Weights of a small GPT-style language model, trained from scratch on English Wikipedia: a variant of Adam for these matrices.
MLP neurons of a small language model. Each row is named by its layer, matrix (up: input weights; down: output weights) and neuron, and shows model dimensions 80-175. Each number is 500 + 50 x the weight over its row's rms, rounded and kept within 0 to 999. Numbers have three digits each.
After each neuron's rows, "fires after" lists the tokens most often just before its 100 highest values on Wikipedia text that the model never trained on; "fires before" lists the tokens most often just after its 100 highest values on Wikipedia text that the model never trained on. A number after a token or word is its count.

L5.up487:496526579563494477504487427431456513466471549586533498494480548537498521456502601517465513502528391460531479539557520529441499557442486515483416588488461428490531485618413499498409463491562496427487495543452493616485400478420567498525550525461493441474480462422538466532569506546546476501
L5.down487:503559490511550476487545419530514463519488580491447479481430558393385558472508549454509520569502470561464482489454568468389438455501464519541477570570484444488544489501479571549527480452524486458487545482464498472445464535430549554532532446565538414497519507437516509626530436535488505548
fires after: "2" 81, "," 14
fires before: "1" 38, "2" 32, "0" 30

L5.up784:494527438462460482489519443474536484459491525517507496473454451587483486489500496523466458493486453562564450520506575563441547630436419521455489512440490496601545475445571518459540459432473494521521442523530541536493532537539459431536508500527475446535592579457416442515538453474583403504
L5.down784:463488433469552559559540384497492480413501442469480495464564455539523501490542453615505513564494474557533486501503547497411531525544504495419589413505567494589507539446514512479392461517473359506494448491517565516480539528524514528482376521500409598471562543436506502567499561530589340505
fires after: "0" 33, "9" 26, "3" 6, "-" 6
fires before: "2" 21, "1" 16, "3" 7, "5" 7, "4" 7, "6" 6

L5.up497:463466621530427514486518466467544489508434546455520499528457547503469479487503545527520605450546505486518530439457424496486480506491462487475463528468497507543465459518522469504472452491464476528483497488524511456374505439522500565561459490532452512493471372498464515475539487486457449461
L5.down497:449597398502451522524503525488423419593554534498513445488529489503458538465492545566493446547441508453456496543523611508479426571609506572543547586542543485426512480500480577565539544425462500431536475505443527531536506565491517561505540485489501457445507504452570431531425485443484596598
fires after: "0" 22, "1" 20, "2" 13, " " 9, "5" 9, "6" 6
fires before: "0" 24, "2" 16, "3" 7, "1" 6, "8" 6

L6.up922:574498466529591547482467582367542417517535388491442542543499449443521504514450523524523552582448563520459487570464436456378513482454558545467593525502485505467461468464473534429446478522408464475566479550559435512469533443576445555581433548442503546478557482505528498446542506585500488521
L6.down922:457481483477416490450447488506449578528452526554536436468409448571424536520492487452558507589483546551498466507544476453434539530574542519467551539508539499567470445510450529537429422584519513569484547535449603510431469553521537534564490528445478450479616469504639582471431459513577502467
fires after: " |" 65, "s" 7, " " 4, "ata" 4, "," 4
fires before: "|" 63, "\n" 6, "Review" 4

L5.up467:514539538519484531620526497451477521508531600513482445527597554452473420503612550539482534549399538530458475546469447454509575509554437580559483379499534451450509424541480456587478529417517453506519456551404477515525564531427552450509619534509505547428492536571553501493460599411554495485
L5.down467:428401489510526477574467477454601514537539575475529415531572429568515562489519507438511478564550499528495504556518538514627534481528506495545571439518533492523516525550465506522524480500443471528578528498450523529471493423432493579505471468493543464454496490417486489536445461551576502489
fires after: "." 29, "0" 13, "1" 10, "9" 9
fires before: " |" 35, ")" 11, "%" 8, ")," 8, "\n" 6, ":" 5

L6.up1384:491511538555504552520442445491504474442482567459535501487511493450409566391497474514519492466473442477526432477571532454464512579467471489456464518535451455507460530527436535483428406514554547576528471562526512564412438489504498543497559510468557440527472477474458442515500445529544500459
L6.down1384:514497479470504473523478438560477502472510462545548497463524517500461598465474534663589486521449534482561435386505564473495424440554412571493481576516456451507497402458420621513466439507487461403517467491493510519499501575536600500520495445475456489520491522484567494613515533535483456534
fires after: "2" 89
fires before: "1" 52, "2" 24, "0" 18

L6.up114:476472486422542513469532491490520521564401420464556506465515549522441481555559460563463476429462573415418581545486462471533567609466506516506432439562471491452475493491452438508538530378462418595591499493527465490463383475428502553439534552528464609439550470552504579488534469544524478474
L6.down114:527486447507480476473524475411459476518435541464538553530429513448442488515524435695452475490523439518491562493453509536484436466496573560514382585569535567448524491542555493521440550468526494492526525499533635533497490456549484557485539472521556519527441468493508560578382416464455449525
fires after: "1" 33, " " 17, "2" 10, "3" 9, "5" 9, "7" 7
fires before: " |" 98

L6.up1250:388587493482516417501489492422474492519538498446483474537482616477434481417461532503426507525509555425466498467502454517439488469477486529535556521395501487488538444569487463592447569471521542556456439510501543488521422441414599503551483444487523429456565527484525524569540556527601381471
L6.down1250:500449528506495512469563508485472548608470464510472528540460564537459423482512510714501425501509448430421473467525575488487471384550451612578534615489528477482495469529498568440420532417496461433492533569488500454513444489494546463519568466540501488494445449499451421535460515542402557529
fires after: "0" 33, "2" 28, "9" 18, " " 8, "|" 5
fires before: "0" 55, "1" 20, "2" 13

L5.up934:501506515476537576493481475484469470419472426504508550488494591479496462471516531528535563564586483502494491569476513428426460475509498525456579528481514477584544516382497513438495472401435457517455538488436490560541528577529551478442482418437489584384530554417495415525577492519497397628
L5.down934:467467425437567582596476439499590530446523525485450442500545554432467514444405471661509552562422441574538511543490532560471587494498434458469484483549598512440510499367538433478515442538453497403536539518459492527496594528468512433517472489479428533444506558470474443581459490424550458481
fires after: "0" 21, "1" 17, "9" 15, "–" 13, "2" 6, "\n" 5
fires before: "6" 16, "5" 15, "1" 13, "8" 12, "4" 11, "7" 11

L6.up1247:440450522474582511587473570520496507480517504523497558524569423499487485413531561511476531461485517533409529535479481486495568459503500574591532447499649532504455568525431524453533377520457437579555579537518494498535441390462528366491409602557529535458519390570493494547470438500492435477
L6.down1247:587476471530494456494535562511509481539391514530531669435440588476552480548479532594508505509512494587464497515523482490478537487484506505476504444540476434516388485483489456555545445568509566408527547544490527508549500502543475589404463492452405465554496605473516547510528517455425526501
fires after: " |" 43, ")" 12, "---|---|---|---|" 9, " to" 4
fires before: "|" 48, "-" 28, "\n" 10

L6.up109:422482636514557566551478564421503594443407443528501476538514503487434467536507522542481502505474422522440498561410475470405526451463487541465430578508530509553469561557430505509553493526492449443529504504494527606404405570473464493506534522509553508479508493556522542482476490554430499526
L6.down109:507473510423493418509426508529436465489605466501418494353496506538536548469491524535475579574462515506480411453479554479475473568554534468498532469502544475484544503498485519392548438491465404497490561456435423518457459418499532603461560450523534424507505514469504450545420510580430476506
fires after: " " 49, "-" 24, "–" 8, "\n" 6
fires before: "0" 56, "2" 26, " " 7

L6.up388:482428552471511518504557493555533507541486553492405404480526516574451465538599469531445457554476585570527502531456473493397457471518454551512502508504531446427560541508503506527458485447514554542582479379494442596454461550535461474493546507461460545445505519489490441527497513622480582565
L6.down388:555454529445565569511527420504513533540502429546477437505493503533587516481513456580541556565559513572535550579509523598568522414518590474490536534523522438490546470537487540501556560588443430572449535473491443445521450462523506468428449562491459522422450405485519517492565527514541449588
fires after: "8" 21, "9" 21, "0" 14, "1" 13, "2" 10
fires before: ":" 78, "–" 21

L5.up191:480507482540521438480502549485465460493503461469463485571545528468505385532445484544487530561572519518449567507440498421539522524469482495473539423566529532471464498343450532461470501525470542557520469510470477584554522570491549572523488539422457570490522476395467492483486459454456620458
L5.down191:498540462535520524530499497445519488459436467538559443438509515443460459578554543558494461459477481478579451520464473548497540511462506607425494465421514474513489493465458507513528468544457396531472517514501445515510426543406532473538541493581457521642477533428535473426511457502510550500
fires after: " |" 75, " " 7, "1" 6, "0" 4
fires before: "|" 63, "\n" 20

L6.up1022:464481415433492509454547478492543522450552529462435441568499512473510576574427578514483518438541438498483555484507480477505475447469454485476547471483526527466571443544450539481462477529475503431453519512541459496476459497524592548484540379458515528482448525476414566530487548409572516484
L6.down1022:452552469417492522470528524512503480629524580451528373539513481531436510549476491654494459490470476564503517462491529448538507494429461511470362510449530543461446501507506654487503487420483492564441474470483512505424485520515508607492444554577563464467525477521440543521522518567545457443
fires after: "1" 46, "–" 9, "9" 7, "\n" 6, "0" 5, "2" 5
fires before: "9" 44, "8" 20, "1" 11, "0" 10

L6.up1416:511522498510532429469529494456504652521484511547507351445529555433473448491490473544483522387485533526485588518442529523467515554476510503471470478551410437552477399513386447436535559488514492550475394522594562505503527542541570549460495430470491586458472584499499474563496551508475436503
L6.down1416:518542578490559426487501467482477542451502489508504495569544560481479469484549458622556518466408458507558494487544495549543525448491532468543563480474563505557476584494543524496474420489424499554449502564524420485521492558504465546514547558578564497505452476568420600571593512595502465508
fires after: " " 54, "0" 10, "9" 7, " the" 4
fires before: "0" 59, " " 7, "3" 4

L6.up619:575553540531499560549509381478502461546558503460485452494477586475480464481544600540476442543606517539516525426465525462490490556442434581563470533581397422584538528490420449533411476502481518443402462511498492513587442543503522499480540481476546517463511410412536499473552578546414531491
L6.down619:583510518443452487514499544460582478508510519522502515467554523476525497521383524724517511469490538485515515540499477484504509511526500523542469428569475426571555504482438468523393461509510512473475515461539468521503601489447612516516561440544512508588503545447492551492520543591427434488
fires after: " " 42, "," 15, "5" 6, "0" 6
fires before: "0" 39, " " 30, "2" 16, "1" 11

L6.up1401:526450508425567394463529565526541566523435444518586462474445580485472417613540524541521571540516517502474502439536518448466507436568481508502541476508525464576499503469442462504493468403509446454385456434528487477536431492553540453484527475386430439495521579527465424606537592450491514526
L6.down1401:514411565496501514406607481488419481544506464508532489577445455534455464439523479603434559541431487403500514495590541518526517462584522448444515500530443458527510554526444481440540485480467452452551466564477472483600471436544465482475533470580491533406527591423478404443542468515465491533
fires after: "1" 18, "0" 15, "|" 14, "2" 10, "9" 9
fires before: "2" 41, "3" 26, "1" 19, "0" 5, "4" 4

L6.up539:515465595450510427441461486463508524565448461469490394496562576551587506497448467565442519445474542586466593552473488409496548472486532588568456513542433503469513497457565387520489490436541535491409464438589465448415415572522546556497442453539449491492461450515497551374551486507514437427
L6.down539:479544436533456390452572443374510550552503535465559457550509501538513508561546563562565408507511465519447486555476575610561537430468479582522481482497486585482515569582598524514460522514516559585491524493440596573466551592542456489501456556534563501593501518468509517522399460443454560504
fires after: "1" 26, "2" 17, "0" 16, "9" 8, " " 6
fires before: " |" 44, "." 12, "–" 9, " " 6

L6.up1281:409486603457554478530485554408539498474431503463444564453499530577565529535577493522459619418414435542485542406422456574577583492516516576504515599520429495485423545510449465551491553480532516500466488480500492568442466515579469515460483551521448509523556475554480501482477569522554482454
L6.down1281:481525513466442514568430530524506470569442554524506539425458465459562485506520540506551472487487474526572475455565558539564461533545411519453498607594478611433457488574589470545522521496552562488472538527594518594437555475586439463517498529578512508540493461467582447439534449570469414545
fires after: "1" 50, "3" 15, " " 11, "2" 7, "4" 7, "\n" 5
fires before: "." 64, " |" 17, ":" 6, "%" 5

L6.up1278:492569633442482521488628525504498523504471484472484489501462500567436481436557483555473564350451385425466538513428432477408511519461502469485549542399522473485459496466457459451450502437506567511485452525560485523538562625530537582496486507495529436438516447480410555569429460597453492547
L6.down1278:586450555471559501650586536493546395536461466560572502486495487524503545586532494644574482572494587457542543460552510468485513559457488488526445531554444466550545493488608549434517542513452449470407483514547459486426533531491523452506387442508448446493407463508530524445517422493521613536
fires after: "1" 45, "0" 12, " " 11, "3" 10, "8" 5, "2" 4
fires before: "1" 24, "0" 22, "3" 11, "2" 10, "5" 9, "°" 8

L5.up406:494469519394459459560473561523463403567506481473476461479486483528522512550501574514451517540413540522526551509466443531592530481522488593557493492491510501441472559475530515528590465573384532483550458499496515399592641522502549502447498494509566506428521438490455479546501580499539415491
L5.down406:549515466485525547527434567435504447497551478462457533458559550540530543474468471514432454494481550533540542533380542527511440483538438465477580608495531567440503491512469464476512430450549529569505553510525532558404540487549481462444534590429397442576475504552559422504552497592497465496
fires after: "0" 28, "8" 14, "9" 10, "3" 9, "4" 8, "5" 7
fires before: " |" 49, "." 7, " votes" 5, "\n" 4

L5.up169:521549452554516508508488584486399536419515447463558512471559558420489454432533541522420574499507464474577527518493501469446511493548460515513478460447473495540540533500440483480571504405469492478437456566548571474476424508500604574473470486477474441465563486490439460566489512493511572521
L5.down169:543533525564549516460381457445512443454444461538484482502511540492531432497512435409526477481540467521483568500488538500446504451508549484411461441560546480465481598517514511445414506533457564481562566390511491547476450508504513474484475477513457575418562362512505505468585555601424454599
fires after: "–" 29, "0" 22, "9" 19, "2" 16, "3" 4
fires before: "0" 18, "3" 12, "2" 11, "8" 9, "4" 8, "1" 8

L6.up150:469469458461542576539433414518465440412513490435518532521559498422579513345561573560505570547553474414470463507349559486483514613554571487548503573460517461631471553431544467571558483472413417465472466514501514410522528533499558487508572418441495484528613448385459433557506559453541442509
L6.down150:556545422501497572529450463473530564395608516440538541505516496511603560488455505611498503440548509490537447471468457576416443605474432538515389445601470504514457495567590475539564461530448535553527520543516466445471435504509438469559447516470466463483460489564565487529434625506553517428
fires after: "9" 25, "–" 18, "0" 18, "1" 14, "\n" 7, "|" 6
fires before: "7" 47, "6" 25, "8" 11, "9" 9, "5" 5